config.toml
activation = "swiglu"
init_std_qkv = 0.0445
beta1 = 0.93
MLP neurons of a small language model. Each row is named by its layer, matrix (gate and up: input weights) and neuron, and shows model dimensions 0-223. Each number is 128 + 32 x the weight over its row's rms, rounded and kept within 0 to 255. Numbers have three digits each. A neuron's up and down rows have the sign that makes its largest values positive.
After each neuron's rows, "fires on" lists the tokens most often at its 100 highest values on Wikipedia text that the model never trained on.

L10.gate634:131108127097101130101115081136079131204147084088124096107080116080047113141089103065126111148148153174143204161100081110130091128112146099112159136127121167127149065106052135125116126111145174189110144088131133073141146124090197080106121127106091121116142127078089096121103112143143163113142113158114099140054124117112106162142178127162110121139103133180097136173090130135204060075145155147153165119122143108182129121135135133094098126130144115178076130088147145104094112149117116102135115106143088121052187133079172103204090068125173138099123155138094132165136113083083090153120103067138172150117153160124182107064120106093169110157112115136117080188164124094138126076100
L10.up634:093113104088151106126113130106120102110158139086109141123096077140118130080058116134068120093128208143184112134120145167103140115124106155073150100098093099125131141159118142119110101153055140162073129136156144131167128168114139117132091103143124186128134138135109150138092067056135105155090095109114129054120092094168136165116179094140138200156086149107180166152107106170181089160106130120142197165109132163136163168115146077120057147181105182126175141091134138134123122124156101094077073144134142060125143217133093108182139107173175158078131143151118177133099114116156085164173125104129128176110162124165161142120128084113131099136132182198064131103071188128135126105088
fires on: "ed", "er", "ing", "y", "s", "ent"

L7.gate397:127153147165100138098120136126093088143165169136079119107159152128103091121124105133118136144145112099160090135121117117092149105113135141148163142074215180173141119155165197157076106108151123127155129128150133157120140162133067121066149103123135107086153165148115096155131096115116116139139132175146123070144110179106099152158125173089101186127137174149151170166142183089125144075112139144121104153132178133162135105137086083214122199151121039104086134110109093106165160131096080178127150100067148105119052106182153145113198239116142131116059156139126148128090158141166139139142091147118109151175155109106064196093154142118158134095100068081077113161146149105097126110139
L7.up397:172161080103148066162102169081117122074093082141092093166129143176144159168067143207161135146172126075123070095139144125111105156127156072128177148123103097198150161073120101102117117123112171169149125126074138137171084162122172122114136064144093157153162139112138080118143195159230122103101139126104170149087136200123078140064100063138105163136112105132167107156122123146142142136128117129125168146167094100158149068161130135122103160118155113149114139132118183081090140129131073118089138085123167155175114144179123127148147094132149120089126111136130122081131170099110145101122125157052118110158122143139153053147095132034090149126091114112133112113182153085123087150144
fires on: "is", "e ", "ond", "illi", "eg"

L7.gate199:156156094103175107146150156094190148079099127157129076100113157132127107109134184107119129172121161180116129149143098133155153148113167156145109089119118122127093132128175121163180110170150187131112109136145086087138194197100144139149096123095153164048169147067109122058107157153131144118173144119132140060106167189127169107094186063115096148139156155131120083115206045113064136085148129168113140110147135136132091097162107130068131105178146142136086111098122119115059193104103107151134097094162069146149170125095186138123099147099100142070181176170107075194143168118140144095157113103138067153144142121084134138144103158114142111137105074133151148171128121168129098156145
L7.up199:187132154118183096133153141117132176084125098073140101080137165122110159155070097117123122188124151108149145188121177084163177153106173134141120116102169106130118097106145069177192148112126134135130072153171118099183211134115194056144140138100169172130148152147147125133094165103124137083183161154113126075121125164187133111149198131128146165150159146053153126151138167134112129093157132161184141152158150067156099106147101134107192088122165147131130084086139088137095137109130153095141095130130103088087100110150148144103128130144174121123143134173147117190063165157115107114159125186102075086121148086115117120104151163185133128158090108178188038157137138138122139164179
fires on: "ch ", "iv", "y ", "of "

L9.gate309:130148128109144141108181080101100141113138114187186052121071142112171157108083215146094108122089211150188146142189152123121117125108142098140084157140128156125120168160121123060156131081085138047121161154062181172156143118138155054097144109140148113126093149089093131117144152158100069127093132141077071128146087132116158149152133152192168110154141128117187105100128179153150108107139114131082141097103074103138056135160071107175140135118100113177095111116107114064082168132087108080135130157143147188117164105131155144110140150140136121109148128157109166183143139097154065141128132165103093106088165151080099168148130115157113102103126119115154171169093139171099074115172
L9.up309:144119085129062176122191081096144149124116130157136091081106139104124124121178159127161150078093154112133180161131184097086126137122156124138100132162116160100079160144093069097134113049067115062132116140133138177148097148106110142116132081144129150113120124115092128152105145133098109166057144109117062140166104117131099102123143125153130146156187070127198123107117216139108085106136150153097184121087068087151099153183116126208145110108107099130082127127084111116085125072112112053147169085131120169120126126138168163132161170101182145116125099167117170188076101128141108125178132189176142114074082142070118099142124131157105137095170126086150161124108125111087062080126
fires on: ": ", "ter", ", ", "sig", "th "

L9.gate809:152100156121090163081111126138138153099121071156103119114073097145130127062138166098177122185097105112174107098097096180122086107093088143060086134125107175103100108092088160131192104092088152178112167111134172145130143120175171131155110139103108140110089156148131132137098167165141097153086147158135175117151081165115150148115166179107102114098150139103161078102113171141172145115194118159167151129146086129124110066099138146074129150133160146188174155078152079121122145099090130125052100098168172089106114129113163134108086123158130159098143193095144147123177151128108114096137050045172127117083129106127158152127082063187107118131111157163120155180078088105099094100188
L9.up809:157156133098096132159145155160101091108140177140128135078082113086161121068087121129149149131158110125136109110130089132094119128157112124097125122187089093160194164125094080146134102088098122157138093140090194150123167064078153140193139133109120182127128118119127154142112150154093116173117180067126168088090199131109135125122169164163064137100088193132112090084165147106164136093143099168108077157118133117110198128102147140137183161154091120107168123028111130148157136134123134140119060083115153073183071176138129161122172138183159159119105121143180123167138140154079166111188136122086091096152145112098130117087152138119113080106101200156118152122042174132136174130140
fires on: "ter", "y", "er", "rec", "over", "ch"

L3.gate754:170202154160118121123120080135140114120137112158026189065110120083160129133119194098046060105086121188159178088125140106101125108103128074116155146121150096135074186169147102113117175128131085163144187178137143146132126144193130132096071089117148126149062122117140158096150082073120146152170042128125154134143150128087136125122135100167107154153123125099159103135123124097139091131139137108146100188139045114163132147107172114096132138181115089116113105130159165102154136110112174157106083159149096106142058119104101162149134187227102078075110101126171124069138120136144120143126110136121128095133138113123042177129152150158117145158101133100108114139154128142176125106116
L3.up754:102156130117132091159174093120066113066133125167134082124130171092166148131156190085121116090153100116078100129203109094167124116133148141096145101098120097128111118069183114130151102126130119095163098150075152170104159106109138142121149145118096123154087182167158134136104176144167175158128056100152159151145162131062130158080143118084190107139163175129201156057077134123152128112151100085122143187090148142123083159126170180078056117138172143111109107146149111151123130097113114081151126119102155188158051108032133146109098140129086119116151125162089160048131162114195105159108183158128096119102177148082120134109073142108095120118140169137155156116102113116094129149146
fires on: "a", "ob", "ef"

L13.gate180:137080139118100126125094098084198116153177134170091099139127118171144144122119193086162152171131122145190069160064093126177109109085120128100100094138084092128095132160104153147113103133107192146096125096124115123123153181094145100130132084085120116145150198127145134135139138159086154138086103046145105095086087143115116109082219113136114192113100087155112125178156116100127175148184170191128165163135134163167118130149138160105123155142078103165134035050085104088076158130179142093147112090133066133185123109155162140074164108148158167102113167097124195144172161138178138131093131132146157128123146156097100106124132106149146126149113118142190059130155127133142136097103
L13.up180:123113145108127092139107109109064192122105136108120143140123140099121110171112107100230104158125138093129119132118138111134156176126049131154131163150077150131092170203139105149119166130090124116133153145139149170134129173142138109206114100064140069175134162114176079175115179137077124166188132109078126087076115159125155110176125151070095091123189089056129134151143094081097099060100158151161098140153102106133126131205108131153103107123160188114092109144119126112122160168132101098116140209118103120151174113214143148083098135136165092100123104078155127162161080134139074090100125134153220139155144123169145109123127159153125087158118126107164103120122170108139129108071
fires on: "the ", "s ", "of ", "th", "or ", "ch "

L7.gate875:056123078139155089132186161103132111143115142089152133117072096119115148098169129152122086124148125094122118131134104175108161106084157135078181103140116166152161091143116190138194187069106131141110089170164142168157138134107171160108156150070153136124160145104168096155071166130207137145120079125092147095082031127109104075121114136081139087134156109136143161157120073080108143150147153097123069041105153143141170125122123110187125182109069118168110150114171144106116118157124133075129167135101162136174114078102132105177121118135090182095123137118147154110136153067100131140155137137152153179174105114092082161159150106080066062162087148112152095101120103176157148120169
L7.up875:152088155122111150152124144156164129146132149131073140101133147206112135147111094091158093143083167201109128145136128113132108166099131106142121093100115157081124085047144183100114131094096127150143145106147100133131157146091110110145095112177215183165109121135053092111108147114139151153179118151090154120110095084115157119162096150125153097135140097091113121132120128111084130148162103048077097133117119131133121070174095160181096134153109126088189156145127096094115135127106111099152138175114101176172169123092171160099118104083109117144106061180169130133171058100141102088133141110157121153112145149195127015111085170098205167105150188168108076140079132149156099122170
fires on: "p", "b", "s", ". ", "m", "a"

L10.gate119:112126146087114217130085082207111174130130150135117162163100088104140122158142141179066119136111140050151123137086129183107082118203106172126134163141099141125130121145078093152162146131141106121036158118130139098143156162139161129083151124131043133165078130156148143127077184092123154158186099125153105099146151107160105194151147090175147124069151085159112134147129110196195145081119120084120139152068129138081116144153147143103116146127067134130124139124191145161085178088143110148101156081125148187101125121165120095154148112144159084087072111136114116151117123075097113135154155080097158140131069081086134102101165136178145161091096139111129141167156075159118093138160
L10.up119:141148146110120124160106118071163081130156109095110099148080114093156139144134115128114155154090105100148081139144139176110153155101111131146139110167131131151164184132086180119152139117187084112092101111189137105074133131140086143133169160133141140181119118114131134079094099093145136129110131049132084172145135137185097183123136152105118162044120198153079150155115137125102131179135121088105182069073188141086129154109194150106184095064118125115121113129099119149194110107115093118171093150097085154089170132150130129193161128164134120130101096162105141146117081144158062114110098109090170165099073097081128155106125145088040125113138148172206105134113047108059133107142
fires on: "where ", "when ", "as ", ", ", "which ", "for "

L10.gate161:188196120187109132158130084167159115110104208114128112120131092069162152143154076120144139108116122121145092101061088099196185126102163162087123187108155097147134114166104161118141106151139130108136118077166137145156148082060140118159114110126075142127130160106124175089186132145199178106098167122100129106115068140141101073147131136094053112102109100115119134164134098125093122135182095127179094150187165058114128136107075139112157123150156118141142170107085064129129136112041076119138155109101148092111116161170093130170148086097128126133150122137139102145096162108097161114106131110070178132118064124132135050157064151115123146162183170130178111120172135122146107075118
L10.up161:164108138108121114083156135061156167123143120133104020166129158130117056138161153133157121060152103113170194178108123079093126193136135115110104125161069143112189137172139130094073108075129084091172113130163151155133171109107125082097105100108098159066138100143151209094110116136169096152105160166139132171152117116126115154157103144142156153104151099087138100117179182182124109160143170105112113102129179124169098136160145114117082115087076083109179150127157125161147102121099147084151135157123110109096172129136145100110084103129101124138168163049147160139121158097147160114116098120188162081084160134087064144148136079125222153128150147122157156106189157084149115128111
fires on: "opul", "eb", "ing ", "rit", "ex", "eg"

L15.gate227:120114103127091159151164098088138068117118120115110119112216205131116149159118076168155172154143092160183144085192119128162076135166114077126109140177141096141098178137087119125142199114128076148123098135078182111149095129124132164089088099136139126153168113101128194101127125127145128156130148156147120155128109126127155091139139114090085123177117117164119097145099067152098126161148126117115097071154130095112121218102136130131048198138136106132139093106094108097148102123071071127145110132101084143068173105187149044076106072153158151136103086095075123158119128154171152190102124143127078073132162121134109078098134134207102121129085150120103142109124119132103185125181
L15.up227:154148164142114139106175093104153159145156120129159173150132038107120099128124109100131172075083110160134133114144127134122084126164145097122161119068135077087140136170144161156125152171126134157146183151129124138120185122142165197138121109162162117113216155106112130075138137091153149085146041091127144110156198108156092142157106092096172181159160160125090053124101132115088157077108107112101122194131130152134136126183131183108140186192108135083125116090082107110130118096116132089150112124132103158097107146141126089134081118173144117143107156194078170099145143089089068116115133153060056125115113143161075150096134097101161125051129128141118140149125090132188104172207
fires on: "af", "E", "le", "cl", "Ch", "ing "

L6.gate782:160086161114130161094139092124085076095144115080104131069150044101148112135066142084097128198126136170107135170115145142152092182096091098149102094102158166106134141133125125084062121115177145113123217121152101166118137100097112104133134132122097131163126178143080146121183167133185090101111121167160138124132089132103135130124179181061141135138115193094055038103073220190090138140135102126067100123101121161125112148137141108149133092091060132111157129121093146144145057092145135149140115182122102148082142114093089098212138123114133132136166137136165162161135137118125141106116134152143098138153098091165168100168164098196134168158128106104112117108131150141141183147133
L6.up782:152082146119162170161138137168119088117121136073109141087122075156175064162141133097127119080137113158117075170091126177198144141114162072169134084133084128109131133173100123113105123075153189139135131161184127140188097099104040133137160109164096155120159152212050161113172127100155074163080104147126141141117161126093145140097153145094136164175185163127117088122106152095104147098165095174095087128148118173118150101154153094104163083132080130162162135106103095165107137129126214152098133139149133159137075170087114069186125111132143128141159094120156133176161122134165113091137103159092114083115095129126140140188129095152141175147159119099148108145131200091121212146106
fires on: "er ", "al", "ent ", "of", "ach", "er"

L13.gate787:156138150077099086139103152139140121095094102102094123130104117150208129085160072117128135149130187182169108155062119097117142142132120151127114122107147099116143092123119116129101124143079103135129107176175178124072109077102162068174134056185109136138135110094115153083091109124092143125091125114087108103048093091113090168169187128118106143119087182172124143130191090120204044124108070128123136107091138130102147122129103145205136156123159135152164159109148110051077118154054123138107111124171081130146134119154093089140161153120128131184187118132069173146184112111126104074137123127170136076115141066153158082104110159125104125120094177136097155073105104163090095143134
L13.up787:184122134169109090131151108106096063159089118109155118144116149172144073113094070120171102130138218155086076095135117190091137151126144107121114166089157132134131168118095092109084123133178165157075128141170129115138095104102097114114123112159165105141129167122130089164158125161093137088134102096108108106055124154131071143133168148095142154154147133158178145175216146167129156090094077144105111153091127149137123110134120148087103094068123099164137162150163110040120141108077145154148124133182177055111092111127092068171142103098134109181105136117086159170143161160039158120137162145146121079094076055133116153090135122149118140182096177193108099116115116146146115100171
fires on: ", ", ". ", ": ", ":", "/", "), "

L10.gate588:117108169141081172120164112172104103099124086120107146151132123115126109141142149056172101113068122178076126163131101115144173133104125121128136146132118122152076113149110070113150126135138108115194135137139128119121245100092132105125175105130129134137161128127084205095089131143155118090110175179061090149144137096102107146134121141111103157168086132131122137141161199145118140091132158101052136143126129149089073129065159082151130137085132108105111152111089140121130150036076185114076155141119141142095152078079141138222202098147143112079120119126098188103122055095171066118128134107194121117152145115124112145167167104153063113175058104115135137152117111122151133091155
L10.up588:071121106171127090143177155117147101139108082112137131116053125110142160096109151131137114106123119184108121085059117120128130123083105089083162091127090144135104167170148115056140141099135132121133144171150109102115137100071115121213192138083128152166112099172179142155141147108179089134139131143119125118153133136151134133094127185095127120218123158076095104134176111107124104153099158155094087162132132132140099159109111070145169120161095180154152117143199140116180197130101116131064110141122096081085099155091128094188182152142100145129168143110114181164147145134114011128153108203151104059155117071111096152132143098146161121146049147142141143098111118114075166146139
fires on: "er ", "or ", "tor ", "ist", "ach"

L7.gate207:032124147135165118069147049141094160163090135135130170113135140067167098143160112134146144131087126130208098162133101161094205149134137154167097121142117176128114158184157173119114138113103091082113104110156198159135145112149164143114155107091099164116183168120132107091079145106139084122155077109092083150151091072089185077101141112108175118099103116158111108125082143120124160070061075153143083135118082139138137138106138141157137151068148108157110140080152045142099122222092126147117124125123095121157126054125110138136107105140171120101086112107108192137138149124150133152141115106154092140109165106140148078151131123142211154112153106090092137159155165196075137119110
L7.up207:098107068165113156122206158123139161143147128142144171183141138106160111148154150141144102191116120118126101138113133103109115128077074074137172164149122222102058183146072136137093132131170103154107154148169141086108101067098153137160149119140140097099126111098137160123134099078088117141128041029095139109167103126091114060155129183142134136137145113161178112157138172107109111153122097112090152135147107081128108139113152093178138126022131155164146089112109147109100174127180112133058152139090110169104126068153162101156163106109145102083175103117145135142172168106120096096192139104104182136105134130079158151177116171142149169061154133132103124117178148145092103119139
fires on: ", ", ": ", "| ", "x", "play", "mat"

L4.gate573:145092149102107138160179153139131107142144139055095177111107060160144087085093143103102153102177096162145166111066117173149103123086063144167113118112107160157121131124120100134102116142161181145148174131118088177135170158095125119145111110110110121108177143155102173078111142133147179187087086126163115104142139082190140144121107160138097164112153191147144102170120240074191212149104135121153120193117143114089160109104126186152142141122072204121091108089109124166173148117115141132111114117098134138142102119161162107199155113116175113152118110145135120136126131125149075130129094146197106063135121123112126138130181134137056146160131196084159132142129101067185166153119
L4.up573:144129071105114115135181147172116114087133078147159088094111155171147083119103157084110160082124178164105074153104113194127149119152156115158133163163074154095135158137081133147133108126121110155136114176120105112123123115074130169157154119084104085152151179101111141151093069109142101126104093124089204129121113066096178165146082152137101113186087085081155053131093150157155122048153126101186184190088093146111189134124101122139116137070171067108108139097152141096047123146136137106123129185146133136158100123160159083166158127145126082166129141097089103138130216146109060128113194138144094077149152129117159139111130167138102120108147138092136129163067152081133169124111
fires on: "ent ", "er ", "ers ", "or ", "ents "

L17.gate716:151135078121145140139151117143166158103123215143143176127193081095130135159133116120126106141222100174165186166149098138105130182147140111122139117088152104112103154153083142124146085133106116107163149144073114093174134164098135146098131133100119146172127030094097138159101150139130170129098122155133054127157096147136138094165094119129121105138144132136124145107181155119157162112118140069086108118167116139124153191123061143165150095178108118161149111101103099175133147148062115150157097128179102116069128070078101104135111107135130115182121119109098162044175158096114142078169125091101050119150121140070110152161162144117152119082072143176171052107150109106215123110088
L17.up716:174151167111113132050158111151178153103105171181072146100188064178179128069133149164126184049097147176169113136142091120110126120129148118147079144096103091122121162141124112147101132169155120103094118093143109105131187058142171201088159189124096172184153120110101146153132151162120148124123099096101152166145086048181128148115117112087145168129077119124136126129114119128137142183148123136140154140126149207189150161090099109104110140092137166081085147147132163139148117148136187131091093149097123123175095125084197121157076133121185107159123148110110130141075108115055107154144198138098127119141147144109117109084124141184125152128147113146114083161133112134226102122150
fires on: "u", "bo", "E", "of", "le", "St"

L6.gate487:199106128172084091118086111112128149116112163130157101165116178119145143185106137104121104185149115132167077141137143118140094094146109123131072172078168193129082116129048135114131119144101149118152151126176103149111115136123139195094077118142132161104125140028144142092115173123132102112162204127145154116114177098118084094142108187133117150165138075142080089124125126099133120153061123119150099114123119069121145148141125130129134088083132152089149074101148164138137140137056145112141097100131193110008149128126136171161117126129143137102121161166132101063181158131130126123105085109101197114086149189065118105173094065130117147117166129148048154166133061149132130117150
L6.up487:102153153131103105130135136148097132141130141156152130140104108108083112185092135115160142071182106182114119166165134116163138124056127142141118116121139168072142167130091108159108166083190099074128152122135102144094126138109143086082149139145141175085134161157132132132121198199080135111112148085178103184080170165146141116142090103171171102110200081117117144131137137097096141096140136117081155088100136111145136159149146172123094128152112113105107167140189160085117162142180193128063101175150180141126127104149133112167113069175122176113126177149092136126141155146145133152142157182183167094117122129063151130190142111081041134178162104167125130170091082215163069131076
fires on: "ar", "b", "sy", "ob", "un", "ir"

L11.gate798:115125106059114064125159148139126143105145113105132133111131113133143123088105107164114120117121180135129107105178150078111145159137116151120083160135079095116173156134142167137128086120117171126176115134191098132101167063097130124136119125048124067202147168122084078139086127132185138223101081135144101110082173084091179191114122162123151133074095192151143151144137104116127135101195123166162137173162124128128079162121167145097104074176121135072136115144156128119123133130090081159116129182151144083123125083185158114162171057082129112099135100178110124181112137153185159103170145139169152131199170092138088139102093143130125086178124132065143151110057096123118089127148
L11.up798:184129212152097120117121142126129080148125109148127142146181107160150145118098058148164159042148108105119086073096109129123167148137146118155136162100183151094156148160181140094116156128199169173140116138126126179139087112108136133147176125156072091073111153180176204147168118155140160163091141203144126098117151122119175158102127160121127100088118152124139138098224166117085104082092180159135175153130124125146073170105071100122099128091102116158162143126093128141060127107123122142079122172174066163123150110154119124117159084081111175133114123059176175158133118163071130132176098160119083167174110135088145166102152138102090115085127196145128153142121130136137110160129
fires on: ".", "/", ":", ": ", ". ", "h"

L11.gate50:140112141101105134126137173187072045180100147127134113059168104133065066134108201105124169129129127111150127147116104118108111132102058123130116169122136165102061104127144115162093103092116079075181162144129104140109126152100143157109113136148135155145138123084114127125149163080135120126119132178166144197153170127142116183093117097138081105100106158134102137121110159111113157075124110148167143166132170086131096162196146127144084153163127117164118112226139151167165153084113135116098127138115053102119091104105122131127172122133143065096093146039083192174136137146153074122175113174154130102148081124169111134167114108145095176136125165121150078155173082153118071049166
L11.up50:131127150124091105128146119098114166144155130105141104129151137078152106139129107183119183159124204115088082128144169071101123070131141141078173097154152149154146137154086160139126121168137111125100131211221110159119119158133081146088122142148137208173133137127143114128131130172105169114106084116140142144114171118159062086156200159096097096114127131092142122151169116183132093138159104137139165146143122137083054150168148162095084107103121119077089163092109101103169151113103050106202104089125107196138131095114127141110175114149111090136155073092110169139142143139146140191161120128115053129156121076132176074045140139110102172126133164151191123182168078114120144160115
fires on: "with ", "as ", "for ", "|---|---", "p", "ing "

L17.gate134:086128090159073147163131175135126066160172138133128158101105133074114110134135186178135112120100083110105147141140102127136138182152109127108117109221101147107138113084127095119096101147142123081122128158065139154140087148087183138158126112127064111116128122080178129121126111076120125114136169142101131140123166124150124136129111099153082109096151127102158115174126115094097137142123121150223080140149159123175202139129160161111141169212108169128142152108173121137117149202107095071112142140084059131078150064177102112145103143170121154134131174115114080081174147087114106091154180122185171151188105074159089199148117120190091120116088110129148077143148074118081161177127
L17.up134:129103120167116089126085171098167136130150101124093107113201117097166171203119131128170142115090121122154148099107160119149142138152100046148167132118138211159118155105117126130165121071114126063108135132138156139159067167085156151103128123087083105169125071053141123145097117131113175145112067161113081157089132099154080099078144090113102168144110172137114164186101164170109153092084085128139157128114111183105183168130145120135122158133110172094139126153187077155205141079059119142068093097077109134100089161129106114106111133135081112137089156171105079159136106137139130133122153131167178105148169139182115125082181176129144136112053098092134098103143088076152118090149
fires on: "Bl", "bl", "pl", "Pl", "tim"

L13.gate103:139144077127116131175107137103130159097093146146075098119129154106203144146184140077067083127131125095122152126122146103159111166096146143135117103140121140103126159091083133108134106088137027128164138132143130140172150129125135106093104097176127100170101115124100124139140198046166043157137096109154137103129185139164126114168114117110147178153107089109135149177167134191109112152118116163141105105133129119102166110149111137100164109150079111112107079197084134070186111150103144119151086135163121140114152143160152122130205179118164130119099189120131187082156113093206085120166082176102108161128152136131060160081149172158104148108151174194122191106111138151194117119065
L13.up103:117068141065165120141088162063152124108125166183052103092096158132146132161178137096160058152126138074108099155117098155168090066066044141124163125094125119151125179120141126103139168184167131114147133160114110120150077145167082145117155126092145121122135109145079082167163130134126104115141120097183083135174138105133161157071159169076089093144151126124154203116105099128165140132078093154102122124098182158172064116119103098102096112148134109144147130183104150138084158152210111146173181073133145145158099104121152120062111095142129094142166123184113146063175167140137142086171086140118135105164134111116076153148103112090161183201131155132089131152122132140134141149137
fires on: "h", "a", "the ", "r", "at"

L11.gate834:166144095139138156192127124124108067160106155173141100076091094112111120125147121083151145160077155165152157128171063147135166118153110123148132173144148208140133135121072151142120135124071094109196114112078189186111091129094163209156096196171103127163160108057111172123092173160107122120156164125139099109087131119112088092063123122162086113119161142122130176079189100088089121125112154070133154157158108157129150135137136120148140111176138178147155087133112142134158179207064137152146180143130209152113163137169140098159108102132163162135129169148125103141192143139126129154070143106159098158099195118124123111126102096127143109147146168107104099126071098093178101182122
L11.up834:183155144082047127122160077116102112151125155186129169134179132163113144107136175135122089125130154162174083127144112150200113174121127141153148127169062099092162105178144184192105163087138133096146111191078097075205097134137127127163163097180091124099157101164109142203108146116127128147142166159072130146116160096108122184163139097158149091098103118090127119074082185114143126125168105115083159123128138123098118148152112101097155174112177126179098152094166156101123087184123147162178102120122118164129154086119134121149069112130143104113141138186122093110149187041125104091149170181103103169151120139136156105162128136216088151155091133114165117125114138170115158102087
fires on: "un", "in", "Un", "ob"

L6.gate650:138137105113118121102124129133093105105131151143088097146129140141104194114125117107080157145133138192193135137131099146133131129129086135097065171126088188170102106172143153113125126165134104170163065133116125152174056099149134184158196112111098085153130131081168099154139046145177138178069143138162131119150120168145123186082100124113084135091119127067114072145144158102132145168122201157149110102088080120130085100089114082169071100132117115117130085108182108122182089137157078138136097225103107103093129085145135132067156126096075168114102124155159149119139123107096109123150181122109181059148131149170130198059113119126143102178115161132091149161173118153108122178118
L6.up650:123111124114101174043096154122090160142131099154119097111116141108111121174140106096134158108067066165140101146089134123089174125086142142184155120118091136118095149104142082053132084136159157148136165075087126105116114083126150113111180130157132088115139167110115099174132132108128116107129118077095096179147149079173122194107146119172158127078161140096134161086110110105113144138158077172168190169117195141084164185147086160195167067079102104124194099201159138103107126118115117099145135163077099134120155117109136095091146078146230097179137094143105054186122126155167108125137149098110134122145152206156114105109127106139069146122104117096094134110143136127169170150105
fires on: "m", "in", "os", "e"

L15.gate673:088151150150231151173099096106147139150094104179096135115144158122133153191162181112119089153156152086169135116176126157136140126160099161114120144100055100151117129132143179079097119122129087081157092175117125121147084068134163133146128099082128138109094135047144096122112185062138101114093130118129127131087156109115145132152130100154163144091131077048110120080054124144161159119108098103143172138154061095136150174116133116125123077161120147110129127124084082119089129150143182129185070143151151113146117071092081104068152176084155079134145151072114123108150168115157084103167112138129071119177118116145128181129099125181142114171100061161134107171093149155162198103115
L15.up673:159189196082112122182116180167120165126191116148135163098126153147146115175121165097090134149108124098190089171110109118099099057097091156126137126168131087158137153101182129065150074073115129196082124120141152088130086128200117124153159140193164140075120103142137095107048123124128169129092161103122152135097156135158147151092094125161096075106083140097147147087096115109098148140119118107103084140095154097101121183182046119116170073123113139170129099144131095097112118124054096137178066116120138116149173086099135118112075064114128119128127122102156100135155082186169188153147140170114145131141085163123143136128150143148108105179157175101132155188146127168163086157129
fires on: "in", "en", "u", "e", "W", "S"

L9.gate179:098136092148140149072157106128135093067096153114106119115145136126145032067103115129094138135113081127135148177152115087168110147157166152106128169173129139129169094174179184116126085169126096134161132112155128115091165066065053100094123115143096135102121099169114168069118153047127095090112108123192158073107181117037119111123159155136089130148119157060167114138238057088097098108137113114128113132135115129162088113090127126125115111124159120151115088102153123141112128143157126114087164176185110152140190169141155131146132143123116095131163091183130172090118149110095149105162129118089115121204133123144172145115177182172130138121132154067136155081119159091124166137144
L9.up179:091168121162071095057079085127098104136187152161145126134146113113140086125095133134120108137114061096157135105158119114085140144116118142149112126096154160111076149142166183067164175157093119134082124111088077132116161153171110106149095150159157134123069121068194119137121120054103133084074153145186172147144162074134071127146141089126102175129068128131123161169105106137080142147031167108120093092212094179128109127110122094140140119165106136178174126156114093155117150137142075122164129155110101122167146126188135077184140112165149188164129115140131150138133117112091141162094117093113101111159183120092113144130148075071111099195080167123088156087125154173107116080148
fires on: "et", "c", "t", "rig", "e"

L10.gate758:129106201153140137097126116105173116155152071178146140121161161144125109124109165164138140096152090097208105113143163118133069108154172140096150175118158126157147142182143133095105125101197154142107146135097085125139175138088151171087115167158077167177094142155170147107108194114111181116102191124139097078115130089166139111089132156129178152137085090137090104091164084098102156126113139109083070153159191166125093072111109145080121132125183082165163102069178105085145110177115130091133127163134120121164115106117158163100158136127178168141057108153077122138093078176072054171149154155069076131164104097172154121117154128122150096105128142162129147163104139117172183157141
L10.up758:185142174123112202103109105153118103162142152152128153131139089162133115188124095105142112125113128123076125108106138058139124073139149148146116117109133088165167129165068133099129120099101128100104215115133067147149155116111110108068055055174135125174146057120114105075122151083085137146106103136102150096164150163110109133079131093169124128052123129173121167141153104158167165143054179138127122107141122185104135126121117131100118139168108145159171134133070025146204117103071079077089124142053118119089075144128174106176137101113124140164120122121147140108149183093141163134135084095134111221141147136167115121143118109162145150124120147153089125140111061096148092150132
fires on: "c", "r", "t", "on", "y", "-"

L9.gate279:188185135205143067135127180130167088180069102099101086131088142167130126134176110122079139161162076145132094097136115155130124120130144099077122138131182112120135156138145168123168148071094154129120129072171135133152135125120150093086139121175132152180141155037162123178095130083142106127153179172101120115113086192099150140158087104153116135140057158077101091120119145126154180196144157121184114101101067135150109122129099111116044131187142125124149143094133146137146124127109105152068074146106151070135199112099123124177093134134059127133138085113152196119137113126111148141129181099171167112113123136149131106171132176089112098147084165097125171120133114132066188073147
L9.up279:151115094107132127107131124150169099141104147133118094070140136128095115140040132122125084120163091230137121060103140138139134062120186127141115113122115101091132150121114122194151134085097190080118168141111076153118148141088155118126107110141163109112191142200065072123153127166176119144197100122077151157072096088151169142095189124121152136072149060123140062124045163121183098119129106163117086059122114111074058089145075135197125119149142108122121112110150135168120099114106119131089104172200117153100112146123152082143179132136107142106144107138109108153147081133143150146127082112100164123191141113150159109101115102099157104113124111119072203137142141126118124145171
fires on: "p", "m", "g", "v", "y"